Weights of a small GPT-style language model, trained from scratch on English Wikipedia.
Architecture: RMSNorm before each block, no biases in attention or MLP.
MLP neurons of a small language model. Each row is named by its layer, matrix (gate and up: input weights) and neuron, and shows model dimensions 128-255. Each number is 500 + 50 x the weight over its row's rms, rounded and kept within 0 to 999. Numbers have three digits each. A neuron's up and down rows have the sign that makes its largest values positive.
A block is one neuron, or neurons of one layer that tend to fire together. After each block is what it responds to, as a language model described it from the Wikipedia text at the highest values.

L3.gate57:559430592514503527511477516488550557525466419439524458495508506483520550528512547533412389463465515569516495447472500617506462459506356506448414455511515501482524637541532406545438463486502448513450505462506580547537490451480485535542452505556490407476411428555599513494546450567473453459467390479518537517432478463416555578452556462529448484478584572560493569383462627472458466449613
L3.up57:505473457485511430503548596466475548499473402501459416455512503476535447533587497486561442495489559582496460514471539437460427454468474533493488476568489428446506444543570468494568432484510501560509507502563517587506570434485545495503485574553511471443498506471502501476477491495515468523516457579475492520493427452510564650471721384627491484411534477449476478518465537519456588485590
L3.gate81:484521521445497478538518500512498470576506493515494554520510555426459556484416531536430465519534475458462545489475564506515539408461443461419470460482479456417551473523426525489466494518608605479542443566475565466450506459529473436485432495554582529436494576509427427482530447553483469600500539443548460425523567495486522546496539447589499528525511392506500481501530533517435400502481
L3.up81:461526593601539506518527510548501471474403523473549421502492506423485471497526563539502423491473584404547592475491473500490486496481435456461451418502462514574464476529433443543440486571564506446510529562495390517474478563554561403428522509458552523504548499451406458461505553488544450508447526544492492441522527492463499503565439523531456524493552436496571467382524556552504427484574
L3.gate93:489531448582545431474512461566473538524524500551494522486555616549517489522444448485485455557471474597546515447535608534543426502474500454422519564469508468483471598526520479567572468482419412458432428514602463552549425485487495444554461488492461479618487529459537477417478498507488530523556485479487469455549390510409569562562533461549412435462424468508487421595455486472434470536544
L3.up93:570474537439574434597515482470471433464468492433508528526501466453505442509554487484561442560407551563510429470528570513505506425496501527486491498580541443480558488565489494503542556520554468482541519456581604539400504434385473510484542546547479361473534517522522625516514443526498503515466497556424569505420416451563565491431542483481441556451562501509440557538562526537517480534525
L3.gate343:493502544447509537547514531484425435511446485517500447442592421536510431532404489597487414544454476537521530504421490516454516527474520592511469530508523546457566497585504464584553504522500530444399429486475548515457474492574557570533489540505530487475461503489446595534543541523495494487557430455549537510550540564434479580487510490499573484445475518515555391478516547513426432438534
L3.up343:457534470500434482517520456572440516456465519509516476616559528531509479499529483450486432502455506428473454468554448520553498560581574464399472418467500554486517570518450574457550545445509537579535448404521595514551467575464442540431564474541527457517470520435511623424533553523553382496483532531459465365489463499435508501523539487601453481509436568433492535498498476522489491437417
L3.gate353:602471529447534437432522510471535447435420485523577524494561520516491480553439479562482519487423458546485415534445484520455384429382461453436507514503568445548505580481511504526488502530630480498457540506479503551431459574505439484503502544563450495440436489546439573434602490520537454544511534490560550490478510510414504477379494579546459570496596527506514528460531493584447507516574
L3.up353:594528557512481510548486487435469392455550513489464471596576555455567564454535582422530474431477591515507507467425572510530469521522489527449464386545539509438551595557597494488443470459569493486501455438568522550507479448610434469522531515538527432457491508338544496426491547606450515462551503521435378374489567410425463452546495526559437480498573462460481551554521533504491480540556
L3.gate475:528491651509591406480503459472497569582526531455439457466619447518488461488503542516398443481393563461558574501488557498454476473526470433396541485483541539513457551552571482509495391532559523546524520459555525528525443453507493495447481530530454500512466392448503438489653496515484480474547389472529448530519547493402509594510519427529439461549511516599467467532433441530494488467560
L3.up475:502475580527510574513430595476561483434546566468596486550512507502396547566614500484491525549474459461527518451548473477499533480464495473502533462480452429542507532536549460475576575465518497385547566468449600387480498446492518514555552501608600472484549488484538416493503452482576468513445551447526581398439433462579486554448570514480496489537515422558449580490432432475383460475432
L3.gate534:589479542534455545426423558454453544547446493559511449525573528518526520560527554496442561411499542551518490592549481485526425537467480485517474455547551454548478613530542477500456460532511492529525410442508569591549446617515421472434537501546463526465506533466351521468509477493506491450536455492523441461481518534453426438426556524510466570496537565438474503442466498547502410607577
L3.up534:482541517447530528409497462481398556500437656543515409522457546450465605499539553524431519443424582399461486546545564472456461527519514531448525477445538522510383582472494490505553425543491487629526483561452511445529451565519483604461442453505479584556439617493529460485479546445508471462579512592513539459475542380435607414492527444524400473533497511516475516439434454476540431526437
L3.gate615:501493519378479462420555509458565495414485474572520542517442569560431538458490567501403494475416452485592451474554489497531619449465472446431416540496466543433561538507433432454550530530584542496470530610533509591518491536488430498522504582509486525475538482540449457550474504451409493515501496569534536496518533516363439499452568491550448548500391471467517582469489483482512456591505
L3.up615:436473520559511579513461482561532535462503498531563486509528477477461454510467532468482414551556558542500445531570435485511439496540459533450481475505447551549496531418517502533438523590627517468474571524483375447552380491506450557628478486511502584499392518491444456544434511503521554472506506420495533378484574359536502554625465462463416546439482525484538413520535459457570498436445
Responds to: Word pieces in the middle of unfamiliar, mostly non-English personal and place names, such as Marg-her-ita, Verbe-ur-en, Je-z-irah, Re-it-en.

L5.gate61:401528570517529439546490539507504553538541461502490483508465501537532483527508479551615459486397456513555466533442527507604477488472450477502528490503589488488509621493552528485579504438440438467573444545581524453512495532491459491506414534523471511586483511545537552560499498596546472438536500448586486444431391507513511591468577429572517495513408369433538569567474461439536554509515
L5.up61:482489458484535538552536478535544441525463450550481519568536473544508510520537474520438479533541528588425593429505485474465496449427527506528443487404523512482473573580575515480494399431454539543535398507488461460499515550495475373595562469476496408489474562517469522401504540533557570469514518544516478429489520498565528439502379521418425528511514521523497528378448484501510550453489
Responds to: Possessive determiners (his, her, their, its, 's) opening a noun phrase, usually after a preposition or sentence start, as in "after his", "despite their", "due to his".

L3.gate77:482481450499457564521504534551490576490430531597481541563577467471471549492480474557478486408557496438494641534451408473433437514500530519534430532499603544524428429604471506541601474475548561578503490482496468454508442550482376568439443504449512555436546536532566467533545558484397418527554487496555496559471428582553520500496558445446504457646472552470566469489415528639420424431448
L3.up77:480445521534383588558559469494541574474547534519497486480525449547376507472506452554541443516474500495490507465450545388427389541566514453573511487598559590468520431449393473601454456450459505585482477465457479500529555476524533468451510512568470510539528531510426520541519577525485495497473496493582506519612536501469484528479558452578517385504554511483555396479534480557457620522481
L3.gate118:498452621480495466478420517468560412503449464512567478533510506477549507533521529543463476447571483454525544541524483555394551475479448436489503439479459544516483571500489411595419515458502438566472516554508326517441531504410490568526429459528519558467467518581426488448557381486497471470512483467487539516505495583547492424495460450507450481490415511473523428513409575491475493432489
L3.up118:556511505470533479542471535473399470459482495513470517443535463628465554509536568495490522559462478542402560473454453504468500522464433569532496554540527421487542500482422522491528456540400562391504513430459557532511515513515525509407565582479511469521584527544438502492552473537539516522461538451543534509582532530634474455487385552556445408537498506489515415481563492506489533548540
L3.gate136:499538529574452524543558481554581457449571550527424481520509577498589538495475508515502529595521546549440530574421477526542600521461477441480529490481552547492537496556598522454432483575454555441400502466564506596530554511478541558516422554475535506434417521482484511547434557548535450600460567418557526514596570453486452474459553543449531426540480502444517550383509513527569540547433
L3.up136:413497487587451462551469526546517441522485488467469489549533478591485462523469481463480529504437506414441556522521512526414605555476559443574509509473459506517518485588610516372423445470434550491532495472522516546471494403477529561472481560494486501551473459478437526448423418525496533555477572513577521497512507539562510495498465427374442475529460505492462432444406520583522483427534
L3.gate160:440433616518541464458512488512474545449495525468544465512520506419515562471482506465466494490424511489451511482465454530591476433508428360453588511492547434415502539535550435399450426534504485411485484502576575511552500616473525522405486522448515510553451470534482522456461467501494558525551536405505525436603531523533526538511475493490532504541497487557636501386500501533572448619509
L3.up160:524534482470571469501485396508467506531592552455471436390605500543537465435474506390566492595524539570458510502516523448549479526566547451461476475540528522473440538535529508458508412608403471471394516484508607492504453549505555452505488581538483518541455504488479509371461496567584571552392480456466541417479578390460612607521414527480405563394510485508522554540488504463544515487554
L3.gate273:554526541571476513557539463530517459502528505514459504487487534625468458687549551557441482459516404513556541652436455531562465484519419511445555471560509479561421547453519523483544502479515520403523536494529494373505557474503447500488444552445537534466412478502467446549544528575422526473484512446520485513563571441542390451534441478401466391465447516502517467497461442433540546444538
L3.up273:507527522510411448575491497444437492498500515418508482460515498523615506524474432550447415540482463497498489576434457522391480589484440474524448497435474431487497529585428588483508424439420573542467527632507477512494551452435456527511474505502491564551543552544460518503544465574405446502482507436521552411466576497463432537511515485470487438561459515553464449393482493517427453532479
L3.gate555:500474555542505471568535533501502587464459569590472480525510534554472501511570508500451576546500398488491463534472465521471549493479503452450452529472587473492387602544488464553455444542610553530549451455417568404553491592476506558492530466480585534444431472569485421443518493486508424480481519560499475521484547455551420429488548480369407426493467520531469521408484569505466456527549
L3.up555:559476541489465505497514554451439419576515452617476417471537481490516482485549556442434527468466543488585535537478488522553450557571390523506389445554512556534572504513400487481390443475485485492449434477502593508550548547493452478514429521545580511473561543487484585469457548468480421418513514526530439412519539476521493586433596493557583537473576393449485567534475509592463494496591
L3.gate601:456579508505535534521483486491451466491471484555476470445550431481533516608462525456480570536496479568540507552428433476526552528450439550471529449569497635474453578539569429509481526440460554585460415573450550584478555490503496487516436538496445520483505512526527509436491527598538502538525502494535434466608534511505465548493475495563422536503395417519567463427440591566583603501531
L3.up601:476501535475556413430506534509568631507471484512482450472514479500519422463469488436512494471554581514595497479421467466508527456536457460549429528549395594481503503503458474429451542513523509509431441559500477578551526418485472611508454541491523489609576453530414400519517520537504605505550460481570517478561517502428563597532506475448493479538472461519511514455422494527560479498522
L3.gate606:483557548583473480558584489553485521521441476569550483501587462566491479523484548518481485459483428488469476586459540512513485491443501509476525454534524514446507555468578520488504451506436573501445481544499496540476504428430422562490406511458439501548469523494500488461525507541479510540592501457625450511562485511493489434514537487550555441553419485446514441551492480622631623518504
L3.up606:499452474507556599560544581517511516466540526547469507502532484534580590428399546609509543485524545438512507665625536498501456547497498502592490465586535477500503519501490493521490420454439500489466488504449433505439509557538417464525493523551415430517501528496606473632545489576397497475488535515505520476538464458526503480554470447460438432563504484480541501472436482449479597523502
Responds to: Possessive 's and possessive pronouns (his, its, their, her), mostly after an organisation or work noun, as in the company's, the band's, its foundation.

L3.gate247:453494547475440382552509531489438500499498460485466503529543536634501529447407528487463448520499490479496566466522481549463649457523453449472496430465513499469499501545474426541458490487505550491429494482483544592454493512490551508594436542441572439461550394458577404386524452518434534540425464488440440555484480524531575441516487477504517574523517464508611582543421656586417524485550
L3.up247:462483570567446478575442526479444593524526567550436469504471602552585395540533477448495403532531573508554485409494466471540585504542446484445643427530508543475510476511553483532474572460418496564539452545597550488454474446506537566565442572540501438499589496448483471441498505586537566545510519503503382585512516465485528438567491501503478530430398523491575500521402570454517508511466
L3.gate272:612481568585572521517559561574546504497441441552505537513459414565405532450362558458449531480552522492548411498535473487469500523437519484486465381578480516515540576469508492522464507465459543503508497435522527567528520460574412474477435479471394544464509525479405512498647490484578568409560478494525529521510514399446554455423512426582542574538552413579537491469536560529478448506532
L3.up272:526451504493613530506599497518500448467487466514573507460556464611612522433512475560528529448441479559390536563497521489441472470576559490499519451530452440537473493508528482554454479569463534530446578497478521374474540470532498541530520496529497503502434501516480477575572481517530542557351514594471536499521424549542572469508474493513418451507467559504481562496520531582520495403530
L3.gate303:417461594475581510607430408550529481542552565510459495575526460538528472599488483428428483480509486468503461525394493559513546485532521526471472486559570560502550535453455536440485540491329455532495492573541411514568493512500399544507492415487515508577469452477564466497464581478473488442571456522540334534474436479496527480549505544490541485506471593493537618459530565512523431466548
L3.up303:505478503570471533504567477452605432522555567523452429479547500564565516492471612541434428555459477455453500472493526482523522582583566548492507483513466438556439542461543556469561526490428487489491521511476477519493501467470560486606517446494537495549314549533526371498438512510436560461438450510451601592475528477507521537576532426424459477479576506528498462460536573537552432477569
L3.gate321:468508542512490492499530451509507491551486373579546464477522529525511497486381493523404403488509510331413501542472487539482502490529510401459521503494555472531440564474510491563441440541528533479494496431478473505533407556478467518531370480444492492491420553544553358434513477454422475434482551490478451569438469480457496450526494521490413526404536422544529559451487561524501501504585
L3.up321:498496515498506469560579549479520599510500565520496384529458600555563516510385450510533456572495478554499599504474466521556476582544552464669511470523508464529504512549400583503452473479530563479448461456494550458585444489441484522558442411452512481505466411494437517485442529566451635500489469572439473443486483467577520501538511493512548535462563536537520542557457498449488432437455
L3.gate524:409450581562611526610516436512547543543475531536526491560578543581563557480434539439380437533500478423595491409571518544578491522562465359474526434470532554526521566540476442472467490507498523507478433488471483476521434516437490517511486419442460539559440510520557416525485509427526532531460474479561467565512484582448491467573496471488543520506484427442541481471499509462488450411581
L3.up524:538501490536547448482458442482532500496562400505383549543528511514440472470434521557431548407490467536421525493540479482600538483560444529397425467461440464516429493524567592424490457599502597551473478439487524492505521435492371527433533546414457535506483511490496478451558499460439523515439494515570451548401418484473532493490501482518471497467599533435484493557431559527592467419474
L3.gate545:481409464492435482594509512609556535561520424486468514546559459566505509512452510536386499390536541463625584493532468556556513509467420349444593495472446473478448481446499514434444466475430550493474489497526485480481491563485520499475509417488422485428482437529520403516480543426409453413450603448491491469587480579506567535556474480456431447517568541446507566520509520553519488472487
L3.up545:426470497548456566459518523449566524513448526583446543504524467502419519548454518525532373339574429481420456590641498485465530447641592489536499489570509464543517439457439535593471559490493622429548475520464420496508519513517458492503466473489508408452446514559451507493495513510491518554609539560548469574520508411494474541458516544478432594403556422401556428511557553453369465547497
L3.gate566:584548489503478451563528543499460468549447536533402474495531535494447575507393617486488471371509525397478525448483530576598487442531521541470475524551516590417585496458488527483443429484482542538541429499536385479517482438498400475537476485512517461496441439528574466543510574541417556525574526503476418548532563564546469469471461450454465437585494476414483472529548454427533585452597
L3.up566:406464479549535515522434579523475534536460509532507484467570539519568513438547465437525418482481528554585539494447394502485441464521522476512592460446441494447554498568447425574476459466526596592497428506574532548581439544467487442560452354469536543421559508526490516524503457474529536477589509523490472548429572535563477499565514420495516475509524452477600478622545504412434417463477
L3.gate597:493429543516488539455579578534569394448498488503526597562490453570485494499502638475439470437503447560508476485488518529501556487469467397404419452579512589530485642515528483620517435438482495519542481458517415585479451597533485478538494591532524518485455438495500457469489469418493480484455491495419531575419378505426557501462433487411463512490487556569537532475440563648456571483517
L3.up597:416482538563570504450537488527583430460518535546509437545475503476464504481509479417428491504529490444511572523390434474553443462599510451467543505538573547495504407528548462478454556455560551509522467592477489389557485482492541474500438453465488462540456492440549501540451473538533474576486534531534482479536598419497428424480462504447579519411481463479552552497451415535538476569447
Responds to: Punctuation or short word right after a completed proper name (person, title, venue), e.g. the ( in disambiguation lists, a table |, or as and gave.

L6.gate122:532478588547402539524519481562528498449542545511496469529494467505491515459601467423372504449572424462503414525507490492572540425526513450548529453471544501501568534436537495586543482515468569429532606506482505527530478477492536599506387443535444525464557498487517395483528505502526522512396533498532476492578393554503502445510529434490521445460509458578527533461448495454504595423580
L6.up122:393455524516520518527464519565481589498558549488506521538486491623457458455504475518455518506541485512492543501487513483496557337483543523455466457442585536461494515469513438539598445510532524495524451451505406466473389546528505387539524460542491534423510548439465435450487437527453468476506504506560513461511493524388399572492499497478482521486501525513513481515518429579547524506368
L6.gate190:421508642591411456516425450412496569525555419533574504502553441440549480515515427469465530475487464438482466501474560493488471620535490513522516553506598548556430609380510431506431510602525515431455487533461470515465492449410489562504415441411398514488476559554508517434482520542477425499464555392566494523472467476540473462507455586467509508489542497474544507498332510496579496454516
L6.up190:517518474506512515442511499487438632517465523558537538371525569484475585516543591490461479414490477442612538517432529507537546493504556500515609499540518498413459596510595503380504529424578505512511436439490338434501524436475479481509533536411441450561488470477481524525502493582417577489546524531511464496506565558486441555491432493471482520481368522504503506436593511535502580548502
L6.gate253:495453547521542447434455515570430563471470524495489471474538516609535507525487462534400528521485553584564500535481517470541539549542564439466428480582465511449469460573504491596498526560440529438419534427415371571454506494454509532451470508486575502473507484479440444570407465565520478558625504503565478415557539609409435472532590472432412520521469554469526495462567428420530446523602
L6.up253:531561441502466510559432558535467406596505461546422513574429535542574510414442591454465414519503540542470527578478573509497491481451510545527473463554504561477567498465419545503507444483468481492572528578569498473609572525438538494469530555476506477564494488512488471529448556579509494436552499480489537516533484413466448527423515435411472473516415576577539445546481529460459582470542
L6.gate342:431516660562447523555445503524569463533494587462445383426494568465468554468557490564547486502500465522493586468429482534492520511551432481404606442529551490506434554491466472545517506491523514459462470558548418548586475558555566441582480452402493482425446493520540461456596491509560534482446441432524458452507502464469520513525400552561593452438522472500518472374507472476500514456482
L6.up342:407488584465408471546472567593522546501583548523453466494421454594505514425504463573452481513512504488473535438481486509488604525484476524563586474416590501514511474531453517449538485626495513425504460434508458557553517628507467616517511512461523544458501579499453534522445542530601525426565418425470552483557468485541529385492468619543575460490493439452444448474478478465493512536527
L6.gate518:358377456408558426462433439457515531469426455496496518517444458586446546534435541506402443455570406498485545605489412543490469480440453503490521681501534503359547473486523508533475504554535542402445553565548515419444491565528491469588381524446457486433435499493499533518529487546515408525496476595538507509481495587470477488488448529500502442468487555533497404490529575456638433468473
L6.up518:542454557469526510568549541562407474533533584481418490508498525559460570444467513507476596559473569484455461432502544494491540467533488520540489456486531569526473560436469582441530469431542578508485550484489535475478374511520549517528449579490512588419490509554468506528538505633403494421431539449529457473475592419547503458444464513571480534443446506506494397486491458513500501430538
L6.gate620:540520595497508477490496569492498488424607538539479505525490459465436545468468552477463539576485379496534530544437484494576598519523531397518561497528400457507479571569512460472493451534509472428478398478479447579501488451440500531574463568415513537515418459558442458521515451603356434467508471542612543427509451483514521502437525569473511457559420467592525492481488588466512571490560
L6.up620:434552548488497521542537572458581488426565603455514473450614531592418599517476566490495493429477529485431445508520463503520455444543437518489532554558628565470502573415532600419523484366475508500427499513523539573460558477554521507536506506425509518438560478428474579462477456463527539525432565448513478487564480430462593514437500448528496441520478499449407424489503566530512503475448
L6.gate642:446494537549568462486492577556490526510503511574549482516545439470482567534615460468491587467512464508541429516433427500428522446480560453477486530487567519409547564471476492569506528491493548456471422464468431504504568515556546554542408547422495520454521517468446464525476424486506470575496422483564495498649515556581429435478476528460439495487397509456573515471443502426510573561498
L6.up642:387486500551505500428564545548434548501444477441521505500466510531359509574522541531554447524563503543486542572459468483342487516433492549510547479481477394504574483605451590577582478507626551487466483500486419403574505476471512567519573459457529572494525405505471515458466480472556469528574450531415515516535551495575439569544530501457500549528579476477458521392513468530449455471554
L6.gate671:517438613424413555480472534493496464395502528493490527522533449504502518576492463511429524619455567574546487491525484527481499551454487412458514549514523548501429465565518441417564506489489512523477548553478447531490595545479508529611436522485505577500470459478612524476457484525509495546423500453476488428434528583628451476479555448571506582624488511534520515491448525481487547450485
L6.up671:438505487501430473584523504400449420562504523433550531514600534490562446580528565454500499483489349411643649540492532510532483383481490542508447470496349492475444495510481520448589519563357445425440586495495520554482520461419483512423420509493444465542500430521486414566513518481499483580545490477507485535546465486514580550412595413506415505557444496467530541547516390445486470453498
Responds to: Possessive 's (also ' and ’s) after an institution, place or person noun, e.g. world's largest, Government's, Knapp Commission's; sometimes his/her/of.

L5.gate652:496467601529497479525584443474477419457471491441459544512529494499481446570407482521442486464512526413437458543507462586562491465479382443438557466539456503485527555563470464532386513426494565512576484523534460496388527544536467558545540397433487562572435518478506459547430525390543613446489523512535430635453552513525559458561460528522492535571477360473555528484616476527499483507507
L5.up652:555463436598473510513481437566527590358566535441448512471476518526518473564483571478534474509525518439440465504548481482590527495525501521546542469555467602442545572540471491551501513420454545525497524502422551492353447498472491552571538353515474515630478487456463418579386555469569505436418483541458478503449531512522604448551493500461566472480464528388517563532539411449525486500634
Responds to: Token right after an article's subject name, mainly the opening parenthesis before "born" or "was/is/has"; also table pipes after scores and countries after city commas.